From a checkpoint of a small transformer trained on Wikipedia.
Size: 8 layers, width 384, 6 heads of 64, MLP 1536 tanh GELU, vocabulary 32000.
Architecture: biases, tied embeddings.
Training: a variant of Muon for these matrices, 556M tokens, 8480 steps.
MLP neurons of a small language model. Each row is named by its layer, matrix (up: input weights; down: output weights) and neuron, and shows model dimensions 240-335. Each number is 128 + 32 x the weight over its row's rms, rounded and kept within 0 to 255.
After each neuron's rows, "fires on" lists the tokens most often at its 100 highest values on Wikipedia text that the model never trained on.

L4.up1382 [ 72  80 121 201 168  72 102 157 174 188 207 167  95 147 130 179  73 120 142 135 176  90 149 166 159  78 182 139  98 105 169 124 123 145 164 156 109  91  55 113  98 132  75 120 107  73 116 133 180  61  63 158 129 162 123 163 108 138 139  99 122 105  94  92 114 130 173 124 150 140 138  92  97  91 139 144 131 161  48 116 132 126 117 151 129  79  62 117 141  91 173 132 161 120 120 144]
L4.down1382 [177 179 105 124 123 167  92 134  99  93 141 134 187 131 129 145 149 102 138 124 139 114  86 114 117 204  80 151 131 126  83  63 145 101 118 160 117 124  85 131  95 141 151 111 143 154  10  97  57 110 147 127 112 101 138 141 160  65 107 120  92 166 140 130 106 142 103 143  88 147 164 103 124 113 137 131 108 135 159 134 207 116 135 109 167 190 120 120 148 135 116 152 147 146 186 105]
fires on: " as", ",", " at", " a"

L4.up1140 [122 129 142 135  81  85 113 106 118  97 127  93 152 175 143 143 183 100 140 156 139 115 149  84  56 132 121  95 159 123 127 100 147 124 145 147 103  85 133 115 110 117 175 118  54 170 120 114  92 127  38 122 132 149 117  95 138 131 184 136 175 158 131 101 133  87  94  97 175 101 153  99  97 131  82 171  51 147 172 117 154 145 136 172 128  95 164 113 111 115 143 156 125 131 169 147]
L4.down1140 [130 194 120  81 138 120 128 101 105  99 144  52 142  96 128 148 153  69 118 139 127 140 153  69 124 139 130 153 158 196 115 106 139  50 129 115 140 177  61 140 135 119 100 124 109  91  90 144 152 172 232  63 177 130 112 186 105 123 123 109  99 126 185 187 158 120 139 108 126 143  35 129 158 153 154 113  65 113 111 129 122 193 109 177 110 101 149 174 139 150 118 112  43 128 121 117]
fires on: "-", "s", "r", " American"

L4.up393 [ 81 110 179 143 129 118 176 159 131  73 143 181  91 158  79 147 113 142 147 171 151  99 146 136 151 167  93 156 127 199 102 177 150 101 145 131 145 147  99 186 175 200 100 155 189 150 150 167 177 141  61 112 177  88 128  99 161 156 120 114 159  74 107 116 144 132 123  79 111 120 116 139 113 148 152 144 164 119 151 131 153 115 139 121 131  97 142 122 111 173 105 111 158 122 141  86]
L4.down393 [143 167 132 121 147 156 132  87 100 169 140 164 174 121 148 110  84  62 165 176 122 153 127 131 108  82 168 126 146  51 135  94 105 154  93 141 127 108 118 111 110  96 122 107 157 136 157 146  89  97 129 144 116 123 123 118  88 105 133 161 127  93  99 121  52 115 144 121 121 161 106  71 132 121 124  95 140 167 105 122 116 130 145 118 163 135 149 129 137  65 139 126 127  97 155 163]
fires on: " to", " he", "-", ":", " is", "–"

L4.up347 [134 164 113 103 126 145 155 102 128 132 164 149 152 140 144 187 102  93 100 174 169 138 146 233  91 166  90 123 113 127 101 105 148 143 130 132 149 107 125  96 115 169 122 126 135 100 142  75 131 113 102 153 108  80 123 101 173 129 151 150 114  71 188  93  87 187 140 105 162 104 153 169 142 104 207 106 116  80 159 156 101 133 151 108 110 108 146 152 108 204 168  44 134 171 133 136]
L4.down347 [109 104 179 119  88 173 152 107 144 155  65 125 150 136 137  65 123 175 140 124 125 102 158 131  85 151 104 120  86 148 150 139 141 160 129 131 102 142 133 121 139  99 106 155 168 135  99 114  94 149 154  72 152 172  52 102 109 149 128 141 111 133 158 176 126 121  45 143  98  69 127 102  74  75  81  87  97 112 116  75  80 104 102 128  93 173  85 181 105 116 101 180 169 103 180  93]
fires on: "-", "s", " of", "ing", "3"

L4.up1214 [128 167 166 138  80 133 155  94 204 171 143 115 116 109 111 154 124 106 131 176  92 168 195 121 156 181 173 119 175 120 149 140  70 165 142 191 140 117 139 137 139 147 164 126 110 115  52  80  89 137  71 135 142 104 114 101 134 109 114 131 143 150  75 131 140 164 166 144 113 101  92 134 129  95  82 107 153 144  92 204 119 143  88 139 101 182 104 127 108 106 184  65 166 122 193 110]
L4.down1214 [ 80  71 113  77 162 119 179 116 138 108  58 157 149 132 186  96 135 163 119 176 130 132 124 114 101 108  90  20 103 152 111 125 109 141  90 113 128 120 160 118  67 143 127 162  88 150 179 101 132 101 150 112 110 128 106 155 111 148 111 161 157 161 168 125 138 150 122 142 142 102 102 141  60 131 151 104 115 191 100  91  83 134 106  93 103 140 102 142 155 133 115  93 168  97  94  87]
fires on: " of", " |", ".", ":"

L4.up832 [109 151 113 167  83 148  97 162 103 196 142 103 151 113  73 104 173 181 106 114 123 122 108  87 114  78 126 143 131  92 157  43 146  77 171 178  99 174 109 106 202 144 110 112 107 133 119 101 128 136 121 110 142 165 111 175  63 154 138 127 152 183  97 180 127 186 143 125  93  89  58  92 141  78 111 179 140 128 144 159 126 131 156 143 141 142 151 166  98 133 145 145 145 129 131 101]
L4.down832 [102 146 182 158 107 112 151 117 120 165 110 145 133 114  92 104  89  97 158 117 101 157 143 113 119 157 112 162  97 132 111 190 107 110 143 143  94 129 136 120 137  92 115 145 121 138 200 169 115 138 127  73 170 155 130  28 141 114 142 100 153 117 130  92  82 128 174 107 115  63 182 121  71 155 160 146 135 128 131 118 143 147 156 131 146 121 138 136 155 106 114  38 130  63 132 126]
fires on: " of", "\n", "s", " 1", " m", " (1"

L4.up1387 [ 97  96 140 154 122 175 101 154 136  95 167 161 131 169 137 115 141 102 126  56 143 134 123 116 145 142 144 115 179 134 133  98 133  99 175  92 163 126 147 124 132  93 144 151 154 116  88 148  76 140 100 107 136 130 180 101 165 128 125 115 142  53 108 112 156 130 121 105 157 133 132 172  93 178 178 146 117  90 149 110 102 122 132 113  87 196  66 113 149 129  89 172 149 151 107 165]
L4.down1387 [122 160 129 129 176 166 149 164 136 114 111 120 116 105 115 163 148  91 124 162 137 152 136 130 176 141 104 153 106 164 118 106 123  60 105 112 122 161 153 127 136 155 118  66 167 155  82  74 196  87 204 140 121 176 118 118 128 115 130 143 106 147 133 213 147 143 132 166 109 113 171  96 124  93 136 113 109 134 172 143 156 132 132 148 138  78 168 112 113 113 179 146 212 109 103  88]
fires on: " of", ",", "ef"

L4.up464 [ 75  93 133 104  94 169 101  90 112 164  93 127 187 122 126  62 126  63 172 129 105  88 122 104 112 109 117 108 126  89 109 145  62 115 134  97 156 139 109 134  96 100 105 176 141 156 119 100 169 158 137 121 139 133 196 136  74 109 133 121 129  80 148 117 163 107 116 148  78 127 115 149 111 140 162 185 122 111 113 115 106 186  97 151  64 123 167 130  94 107 148  74 101 166 137 149]
L4.down464 [145 142 121 142 119 116 134 179 146 166  97 104 113  95  58 156 134  87 131 111 177 153 127 130 117 121 168 198 116 132  87 105 118 140 105 129 187 146 121 115 154 152  96  92  84 103  31 192  60  97 179 143  74 116  69 113 137 123  40 204 137 127 139 137  93 204 101 121 137  69  99  94 101 126 103 133 170 146 129 134 105  91 125 158 141 181 102 156 149 144 166 185 123 117 144 174]
fires on: " and", ",", "'"

L4.up1395 [ 76 125 131 127 128 129 160 180 109 143 145 184  84 142  97  97 108 133  65 150 143 160 102 137 173 112 174 128 165 160 159 166  92 174  82 136 135 160 128  88 149  84 132 190 185 152 122 145 155 188 158 125 108  97 128 142 179 157  87  97 100 133 137 101 104 157 141  98 138 149 144  95  95 119 148 168 149 158 131 141 107 120  95 152 180 135 141 153 164 165 116 155 147  58 127 214]
L4.down1395 [146 126 158 100 143 125 109 140  84 127 102  77 146 177 110 153 118 157 144 182 100 110 140 133 140 122  86 121 144  77 151 124 218 122 152 171 162 133 122 127 131 157 128  71 122 121 144 120 117 138 114 104 161  91  87 110 124  98 137 110 115 183 119 118 175  27 123 122  90 128 173 105 156 143 136  78 121 134 110 120 160  84 103 111 109  85 182 116 119 119 124 159 151 123 158  81]
fires on: "\n", " and", ":", " |", ";"

L4.up259 [104 151 152 151 134 120 111 142 109 133  98  96 107 126 117 119 168  99 136  81 148 128  68  96  71 143 134 129  48 113 127 163  80 187 122  86 135 152 134 101 133 166 131 194 149 168 114 137 126 137 103 160 203 175 167 114 114 125  66 147 143 113 120 101 168 132 116 178 107  60 116  56  95 179 121 144 195 134 167 147 122 151 134  77 110 157  88 154  65  83 153 110  96 155 129 147]
L4.down259 [158 120  90  98 120 145 107 126 126 137 126 145 188 119 126 110 128 122  85 164  98 153 103 144  67 117 134 142 118 108 113 115 161 133  88  87 124 149 149  68 122 128 167 111 158 158 133  92 128  80  86  93 157  96  80 112 110  15 110 111  66 124  71 162 132 168 157 136 100 147 128 146 172  80 162 109 101  87 157  72 164 100 130 133 141  56 128 110 153 150 173 112 147 101 158 154]
fires on: " |", " ", ",", " ("

L4.up0 [ 96 124  99 142 106 109 172 108 145  88 143  63 178 156 131 121  99  54 143 131  73 139 108 112 130 128 122 132 132 162 158 134 115 109 153 125 156 142 140 122 109  77 140 117 182 148 109 138 158 124  92 139 154 119 129 137 111 138 160 131 129 190 131 141  98  99 106  98  89 110 130  66 151 100  62 141 122 139 209 128 140 157 112 142 148 126 161 172  70 150 184 142 123  70 147  93]
L4.down0 [132  72  69  92 130  86 154 138  85  59 148 148 107 154 148 108 149 172 112  55  91 145 111 133 137 180 126 107  58 135 103  94 151 162 154 126 131 154 154 135 140 137  94 127 162 178 189 164  92 137 131 127  82  78 113  87 143 130 146 115 187 142 112 166  79 118 168  80  93 147 160 153 156 143  99 112 159 115 103  82 149 162 142 136 100 146 134  89 109 203 127 153 165 129  88 151]
fires on: " |", ";", " "

L4.up779 [ 78  80 127 205 114 150  82 117 119 127 129  82 142 144 153  96 154 178  75 145 151  84 127 136  99 185 134 151 124 138 167 151 169 122 200 143 102 118  59  84 146 150 136 121 107 159 163 105 164 145 133 135  67 129 179 187  74 126 139  74 160 143 189 120 108 127 149 144  71 155  98 155 125  73 144 167 147 183 188 198 179 150 177 117 167 134 119 115 119  99 122 139 173  77 176 155]
L4.down779 [112 178 147 115 124 176 156  85 102 119  55  85  64  84 155 131 138  98 121 143 193 143 120 120  76  93  97 142  75  70 103  76  70 161 170 179 129  97 168 153 143 127 102 134  58 108 123 164  83 112 161 116 135 139 159  67 135 122 109 145 136 184 128 148  97 164 153 155 123  91  92 177 177 121 165 120 146  97 123  54 158  51 112 168 119 143 127 101 116 133 136 156 155 110 137 193]
fires on: ",", " was", " as", " is"

L4.up589 [140  70 149 135 152  75 158 159 124 171 143  80 157 138 118 102  93  79 128 115 161 156 128  97 164 179 155  75 176 141  94 132 147 122 133 120 164 149  93 135 121 106 135 205 101  52  96 163  71 161 134 119 172 143 132 171  89 102 128 119 127 111 117 114 140 125 208 103 163 141 165 183 151 187 145 162 149  89 177 138 147 109  85 150 130 157 121 139 117 143 130 137 169 128 109 179]
L4.down589 [127 144 198 202 107 192 133 154 114 116  93 178 169 108 151 118 102 129 112 107 138 124 113 105 195  77 118 219 102 123 118 112 131 114 152 137 184 150 122 143 150 140 149 147  99 131 142  72 107  59 145 144 129 134 196 108 104  95 124 127  64 126 191 135 153 112 174 141 149 100 107 182  87  37 135  96 140 131  69 134 142 107 204 122 135  98 136 133 133 126 127 125 126 106 136 119]
fires on: " to", " and", "),", " well", ",", " per"

L4.up1112 [140  96 132  91 145  63 195 144  70  82 100 153  89  93 127  97  61  82 119 118 137 115  95 174 126  94 145 152 105  54 152 123  88 134 130 107 107 112 135 115 130 141 127 112  95 108 127 153 152 118 187 122 153 152  81 147  86 184 149 148 134 134 104  63 148 153  98 122  87 128 106  98 115 192 172 125 134  74  96 108 121 173  78  91  46 115 124  96 101 143 101 110 113 145 144  99]
L4.down1112 [150 220 160 149 121 184 157 154 144 117  90 110 196 137  33 178 104 112 116  81 107 146 164 116 150  94 116 150 101 137 136 119 136 111 160 140 177 134 157 146 128 128 194 153 131 155 145 109 120 134 142 120 120 141  61 120 113 142  79 159 114 127 165 137 157 137 137 170  74  86 140 136 113  75 135 121 101 160 144 103  92 109 128 188  88 122  93  93 142 123 154 104 159 136 147 151]
fires on: ",", " the", " a", " and"

L4.up81 [149 155 144 142 145 116 195 122  72 106 142 128  73  84 128 180 167 123 172  50 104 132 149 124 108 145 133 132 148 168 119 145 132  99  62 149  99 162 152 151 105 159 158 142 147  98 139 130 122 116 125 121 133 129 160  64 126 117 118  98 184 166 169  84 113  92 137 143 156 124 158 165 149 124 147  84 142  75 181 158 145 164 143 160 106 170  97 155 153 114 142 156 137 139 153 154]
L4.down81 [154 159 182 167 104 115 118 101 135 109 106 115 154 100  97 131 111 186 155 117 126  93 184 115 129 134 107 137 190 192 133  83 109 236 148  46 140 101 134 112  92 154 144 190  93 175 105 132 112 105 104  98 143  97 142 160  50 107 160 110 131  88 139 145 130 105 126 111 183 110 110 192  96 150 150  98  84 176  66 144 103 123 126  77 142 136  87 127 128  85 136 122 137 146 128 120]
fires on: "-", " of", " ", "g", " 11", " 3"

L4.up218 [167  98 148 180 129 135  92 124 130 132 173 130 102 167 176 136  53  69 128 109  83 136 118 111  30 120 125 108 182 140 111 114 128  58 132 112 185 141  89  55 114  64 135  97  97 154  74 129 129 121 129 149  96 165 125  94 149 142 170  93 145 153  49 122 136  84 114 170 170 119 154 150 128 152 168 133 106 128  90 127 103  97 121 176 104 136 152 173 133 130 138 182 145 115 154 141]
L4.down218 [106 142 101 136 154 198 136 108 169 161 101 116  97 154 161 168 165 174 163 139  93 121 123  56 133 171 189 163 104 109 101 141 103  98  87  81 140 126 151 101 191 132 146 137 139  79 157 153 121 144 158 111 130 104 150 109 130 135 180 163 119 106 122 184 119 171 118 137  65  99 135 141 153 131 148 159 145 151 190 165 189 120  86 158 144 105 167  93  35 103 104 135  88 149 109 169]
fires on: " of", " m", " off", "-", " on", "d"

L4.up320 [185 192 102 105 172 157 153 111 126 119 112 101 100 103 164  95 114 151 153  82  87 139 159 210 121 157 116 122 152 104 168 131 153 135  70  90 141  92 104 131 123 144 155 114 110 179 146  88 132 177 140 116 144 178  99 107  99  85 168  88 143 112 180  82 123 129 170 125 132 123 140 187 132 146 161 120 113 141 139 146 144 157 134 137  81 129 123 127 107 192 106 166 181 151  88 139]
L4.down320 [179 142 135 147  78 112 107 151  98 133 149 133 149 122 110 200  79 154 186 181 123 102 138 148 137  80 115 132 139  98 108 159 106  93 160 145 138 143 112 140  89 127 136 162 138 125 149  87 126 165  87 163 173  67 149 146 184  71 121 164 108 196 177 173 136 130 174 131  92  93 137  87 164 171 109 117  88 124 145 119  69 129 116 164 123 182 142  55 111 165 129 145 153 192 156  77]
fires on: "-", " "

L4.up856 [115 199 120 129  64 140 150 126 126 137 125 132 104  85 128 129 141 127  72 119 104 130  20 106 117 133  72  85 112 212 245 164  94 126 117 137  94 145 147 158 119 104 108  79 127  95  87 180 114  96 100 108 115 152 109  71  99  92 184 111 140 148 128  99  52 133 127 114  97 142 134 138 172 123  85 140 110 134 114 109 155 124  94 157 124 147  96 226 147 137  60 144 102 103  81  74]
L4.down856 [132 106 161 160 182 108 165 134 142 130 119 121 126 171 102 130 106 117 159 160 117 128 131 117 116 154 161 152 125 120 113 132  76 112 155 137 174 120 112 154 130 146 167 148  46 116 135 170 121 174 159  81 128  87 177 120 135 114  46 158 109 138 103 149 181 133 176  96 169 148 148 134  75 108 150 180 195 156  84  90 152 174 133 125  87 165  95 132 145 130 165 151 150 155 138 121]
fires on: " |", " name", " site", " ", " area", " title"

L4.up549 [115 120 140 166 154  99 111 120  88 118 169 124  33 149  97 113 172  90 120 145 162  85 126 171 156  99 189 149 203  95 146 136 138 168 144 158 152 132  96  81 128 107 145 129 149 132 139 100  96 133 138 110  93 126 151 160  86 152 100  90 146 152 167  93 133 157 213 189 144 154 137 180 121  97 164 112 155 122 106 172 103  80 118 120 132 135 118 173 123 120  92  54 139 162  76 109]
L4.down549 [ 78 187 127 114 138 140 140 124  93 149  76 119 179 117 152 117  87  85 116 150 171 135  41 181  91 120 100 105 120  97  93 122 153 142 158 104  60 181 113 120 143 131 127  86 147 132 166 182 178  87 143 100  82  79 109 102 185 194 147  66 111 118  78  91 128 139 146 111  97 108 148 137 185 156 121 114 156 155 137 116  84 125 184 129 129 117 122 105 142  80 102 219 125  92 105  72]
fires on: ",", " |", ";"

L4.up196 [ 69  93 160 128 123 152 171  97 149 144 103 101 152  67 144 111  99  98 110 105  97 113 130  81 131 155  84 118  90 131 114 182 153  94 171 174 114  98 106 102  68 147 134 159 172 121 149 108 138 178 160  97 143 122 172 160 129 121 164 117 155 109 118 122 174 122 116 142 140 100 135 120 127 176 124 159  50 131 219  72 113 125 138 146  73 116 141 144 113 159 110  51 128 167 119 140]
L4.down196 [147 150 132 166 130 121 178 137 122 103 117 158 147 188 105 140  85 162 161 177 204 128 159  86 106 122 148 152 104  72 157 113 148 169 113 126 175 122 101  93 129 127 133  96 118  94  88 138 123 130 108 146 120  95 122  98  86  97 104 132 154  91 112 194 124 171  66 186 149  92 121 189  81 176 137 120  86 100 124 143 115  74 140  99 187 191 148 219 111 117 108 146 213 105 147 157]
fires on: ",", "\","

L4.up237 [158 120 123 159 115  85 180 114  96 125 120 153 125 123 102 141 133 147 142 106 149 189 176 205 124 155 139 134 133 135  83 164  95  98  61 133 129 100 111 140  64 126 147 153 143 108 139 194 141 147  31 131 125  75  86 194 107 104 101 102 119  67 161 106  82  99  98 164 100 128  77 167 133 130 122 127 126 111 132 160 165 122 124 129 147  89 122 181  84 190 147 122 157 135 157 143]
L4.down237 [171 165 164 104 161 208 130 128 152 120  95  90 124 140  95 136 154  47  71 184 159  38 104 120 104 141 140 140  80 157 115 136 117 106 136 127  87 137 197 141 132 125 145 114  88 145 119 145  99 100 105 130 168 213 127 132 120 124 122 170  97  95 130 121 133 154  76 125 122 119 135 141  83 145  68  39 164 148 201 171 106 133 151 121  84 179  96 112  77 106 179 131 143 151 114 103]
fires on: " and", " |", "-", "\n", "|", "form"

L4.up543 [ 89 146 140  71 151 160 168 117 111 116  72 147 137 144 105  68 103 124 107 126 135 126 179 158 131 128 186  90 104 116 122 162 178 111 147 129 115 149 145 108 125 113 110 195 179 102 109 173 194 144 175  75 155 147 134 152 157 118 152 104 126 104 127 144  96  88  73 105 148 106 101 172 153 107 146 116 145 165 186 100 165 114 126 132 112 110 131 140  79  93 166 133 138  98  99 160]
L4.down543 [112 115 110 160 108  76 123 171 100 161 144 104 103 114  83 178 177 144 130 186 138 111  81  94 145 117 104 165 140 131 169 127 111  98 177 141 161 127 141 125 115 139 191  99  89 111 105  45 109 112 105 131 102 156 172 148 132 106 150 137 116 136 138 166 165 160 126  93 107 207  85 115 121  84 122 156 146 126 113 167 120  95 133 112 134 131  88 128 167 153  69 155 139 139 147 116]
fires on: "s", "–19", " and", " to", "\n"

L4.up973 [114 111 149 125 114 195 112 141 114 169 118 149  85 126 178 141  88  93  99 154 107 103 141  97 186 114  63 117 118  76 152  74 104 122 185 114 107 109 142 135 141 146 161 134 144 143 122 111 125 138 152 164 172 157 130 141 139 111 124 156 127 160 112 131 113 112 186 204 124 118 114  98  73 116 116 115 108 119 119 202 155 160 101 152  83 106  96 132  97  98 149 186 187 106 137 149]
L4.down973 [118  81 138 108 118 106 101  69 119 140 135 111 122 163 133  98 103 108 117  71 123 137 124 109  93 148 131 149 163 128 122 146 124 158 105  95 142 176  81  81 122 139 143 123 124 121 127 185  82 161 118 124 133 125 139 174 166  89 114 134 117 152 105 129  61  84 147 113 121  78 100 124 131  96 137 131 122 139 191 163 189 125 132  96 142 155 109 105  74 181 127 137  69 176 146 161]
fires on: " the", ".", " named", " of"

L4.up1280 [ 62 167 144 154 162 100 140  74 141 123 135  80 106 154 144 127 142 162 110 173 128 102 156 160 124 144 108 126 187 136 100 143 114 125 123 167 100  92 114 161 203  15 128 171 146 116 119 111 144 110 132 106 136 149 135 223 110 140 127 153 102 136 136 144 106 156 113 122 145 120 131 171 149 106 147 163 171 142  56 166 117 123 110 103  97 126 107  85 144 132  84 103 160 125 160 215]
L4.down1280 [ 96 144  95 107 132  68 160 177 124 115  75 145 166 164 128 163 140  67 189 190 133 127 104 154 127 124 121  94 163 118 115 174 142 156 135  75 116  46 111 165  86 188 129 134  88  70 111  98 214 154 134 123 124  99 195 147 101  96 113 102 152 122  91 152 142 122 141 158  71 146 134 153 131 145 176  63 117 120 164 126  65 136 162 129 170 126 112 152  62  91 146 175 149 133  87 159]
fires on: ","

L4.up329 [ 54 129 139 138 131 197 128 131 211  95 154 103 139 102 147 126 140  75  83  81 126 158  72 161  83 121 130 132 148 163 161 111  85  55 141  78  56 140 129 136 153 110  68 130 127 162  51 136 130  72 133  88 128 146 141 136 126 143 133 100 148 199 121  76 121 136 112 109 165 156 122 174  67 123  45 147  71 110 135 144 127 167 134 110 136 128 108 129 109 130 150 157  77 143  97 126]
L4.down329 [171  79 140 157  97 112 174 166 114 123 103 148 132 125 138 106 195 146  97 161 162  67 176  59 132 191 110 123 118 100 147 109  87 134 131 148 148 116 155 159 118 144 108 128 150 105 176 131  90  94 124 119 155 140 106 121 102 126 159 116  49  89 160 114 142 117 142 222  82 147  61  83  98 146 141  87  94 125 114 169 164 109  93 157 132  83 137 120  95 125 114 115 106  86  86 157]
fires on: ",", " a", " an", " ("

L4.up1294 [177 100 131  93  97  94 132 133 114 143 125  67 145  37  91 125  95 155 120 183 133 121 149  67 105 171  97 160  99 115 111 121 113 129 110 108 196 145 145 134 135 154 167 161 137 121 105 191 183  72  67 183 133 135 104  88 134 122 128 170  99 120  86 124 134 174 139 103 107 132 100 104  95 157 136 126 168 156  91 123 155 131  98 143 141 156 119 171 120  77 168  96  76 127 171 114]
L4.down1294 [120 117  83 124 133 141 139 165  67 171 111 134 173  58 126 124 132  99  99  87 124 126  90 142 125 141  73 155 148 199 128  67  94 154 170 177 121 164 141 148 186 111 109 122 100 140 145  98 159  86 160 136 130 143 160 134 121  88  98  67 158 157 120 127  98 216 158 162 117 180 163  92 148 119  89 163  84 150 167 114 132 147 139  99 156  76 108 161 154 157 179 121 122 175 180  15]
fires on: " |", "."

L4.up1365 [130 169 173 119 111 149 160  77 116 121 130  59 146 172 131 169 129 158 155 154 160 128 149 169 115 135 128 155  80 135 101  69  95 115 116 129 161 126  88 119 163 157 115 151 129 139  97 101 142 131 107 138  65 113 115 150 156 119 206  95 163  75 167 131 192  93 145 121 174 105 134 143 144 140 105 109 155 134 171 152 168 139 167  83 114  90 124 117 123  74 154 140  98 147  92 167]
L4.down1365 [195 135  64 153 103 179  66 161  84 111  91 154  84  65 109 135 121 192 159 111 104 142 129 144 164 162 111 126 137 127 119 114 190 105  77  98  79 152 102 111 111 146 112 135 103 128 148 129 149  75  81 144  93 163  62 148 139 170 163 159 132 112 185 118 158 158 111 106 151 169  80 122 156 129 127 125 105 106  91 125 129 127 101  93 121 106 129 124  98 109 149 150 125 162 119 146]
fires on: "s", "-", " m", " km", " |"

L4.up309 [163 136 125 125 125 102 180 115 147  95 120 119 138 138 141 107 135 109 108 146 127 101 152  87  71 160 115 104 192 150 141 107 127 156 104 148 210 140  88 173 134 106  72  90 166 143 143 122 152 128 107 140 135 134 121 119  76  72 176 102 167  88 125 140  94 143  80  87 105 115 132  88 123 113  91 115 159 174 162 189 100 130 103 108  85  91 132 148 113 147 187 113 138 149 121 139]
L4.down309 [ 66 110 143 158  94 125  75 160 176 150 156 132 131 119 111 170 167  53 124 115  71 110 113  74 170  85 160  85 111 163 154 123 143 133 141 115  89  75 146  69 112 133 177 118 134  85 127 142 117 178 178 134 122 152  98 114 146 102 160 121 180 211 122  97 119  80 144 215 104 132 129 105 136 103  95 110  75 106 144  93 105 109 141 158 132  79 123 180 115 162 124  91 138 116 132 116]
fires on: " of", ".", "s", ")"

L4.up422 [202 169 142 166 178  94 140 144 107 111 113 137 132 156 112 125 148 147 171 137 133 130  89 182 152 126 159 172 161 150 194 140 118 126 142 115  98 111  92 195 195 135  97  93 133 137  61 140 139  40  77 123 138 127 140 121  56 152  98  91 114 103  77 132 121  40 140 114 118 142 120 123 102 131 195 170  99 141 112 145 149 162 124 119 150 151 168 103 149 117 189 137 113 144  72 152]
L4.down422 [ 69 192 112 146 141 108  88 116 143 160 158 124 121 167 113 119  93 175 133  90 144 161 165 143 124 127  98  95 162 126 124 113 111 121 119  73 122 179 124 101  80 150 151 130 166 129 150 101 134 195 191  94 103 128 141 153 139 115 144  90 138 145 144 146 179 151 127 135 161 127 128 143 129 105 123 141 168 141 161  72  69 145  73 128 155 117  86 129 119 120 178  94 144 122 109 143]
fires on: " a", " in", " from", " at", "er", " by"

L4.up1182 [117 131 131 124 149 131 124 136 130 148 170 125 162 122  90 163 114 167 111 104 140 179 122 126  72  77 137 133 159 166 105 141 138 108 144 157 148 126  97 119 140 142 119 118 181 128 146  71 167 169 190 148  89 133  91 116 110 172 105 143 101  65 145 138 115 209 125 139  80 179 149 131  97 137 117 188 139 107 113 152 177  72 161 174 142 116  88 149  96 123 136  88 102 174 146  99]
L4.down1182 [111 152 184 116 149 140 140 160 118 157 104 149 135 149 111 113 169  89 155 119  83  82 145 150 159 103 111 109 118 103  86 138 120 102 160 134 108 119 187 167 131 148 175 134  91 110 118 185 102  84  65 147 121  83 139 114 122  71  70  85 145 176  65 100 171 116 144 135 194 115 112 148 156 101 102  46 136 139  72 166 131 200 162 101 138 155 125  92  85 129  76 169 142 108  69 163]
fires on: "\n", " ", " |", "|", " 1"

L4.up14 [144 146 166 161 114 167 195  88 110  91 148 105 132 126 122 127 116 132 120 149 128 165 201 167 126 174  93 126  92 119  96 122 140 147 132 124  93 127  98 155  64 120 134 211 169 128 109 150 164 139 125 125 141  85 143 102 129 129 134 104 116 121 168 198 122 154 148 106 104 108 131 109 157 147 116 113 171  88 201 120 114 143 185 159 146 154 189 130  96 170  11 137 153 125 121 112]
L4.down14 [ 96 129 105 175 126  67 127 161 123 127 144 155 118 137 130 116 132 124 193 112 160 135 167 115 114  63 128  91 141 145  73 150 151 131 132  99 150  97 131 172 115 119 132 134  77 206 142 140  96 156 144 148 149 164 127 143 102 136 117  90 161 125 129  78 115 139 117 110 151 137 170 138 177 110 131 137 109 168 180 119 156 154 132  77  80 131 127  82 144  88 130 119 146 108 123  78]
fires on: "-", " |", " the"

L4.up345 [139  83  73 158 131  65 121 142 161 132 116 109 112  95 178 170 141  87 136  98 131 215 149 227 113 121  73 163 167 140  98 133 122 154  98 160 179 107 112 116 119 161 152 157 146  83 124 161 111 143  97 103 175 161 107 114 108 142 115 139 153 108 124  92  85 135 187 139 188 128 140 229 117  73 137  83 190  96 130 166  92 102 158 115 152 141 115 104 165 146 158  68 127  96 119  85]
L4.down345 [150 167 146 155  84 164 118  92 124  91  53 110 182 138  98  96 107  54 102 141 118  92 125 110 123 135 161  75  51  63 145 167 184 109 105 127  83 189  95 124 112 153 141 135 188 149 143 173 136 138  63 113 109 163 116 149 111  82 148 153 135 132 110 132 151 130 156  99 142 113 136 165  88 155 149  94 126  62 147  49 171 164 154 144 118  95 157  81 132 134 121 156 159 149  83  99]
fires on: "-", " to", "–", " |"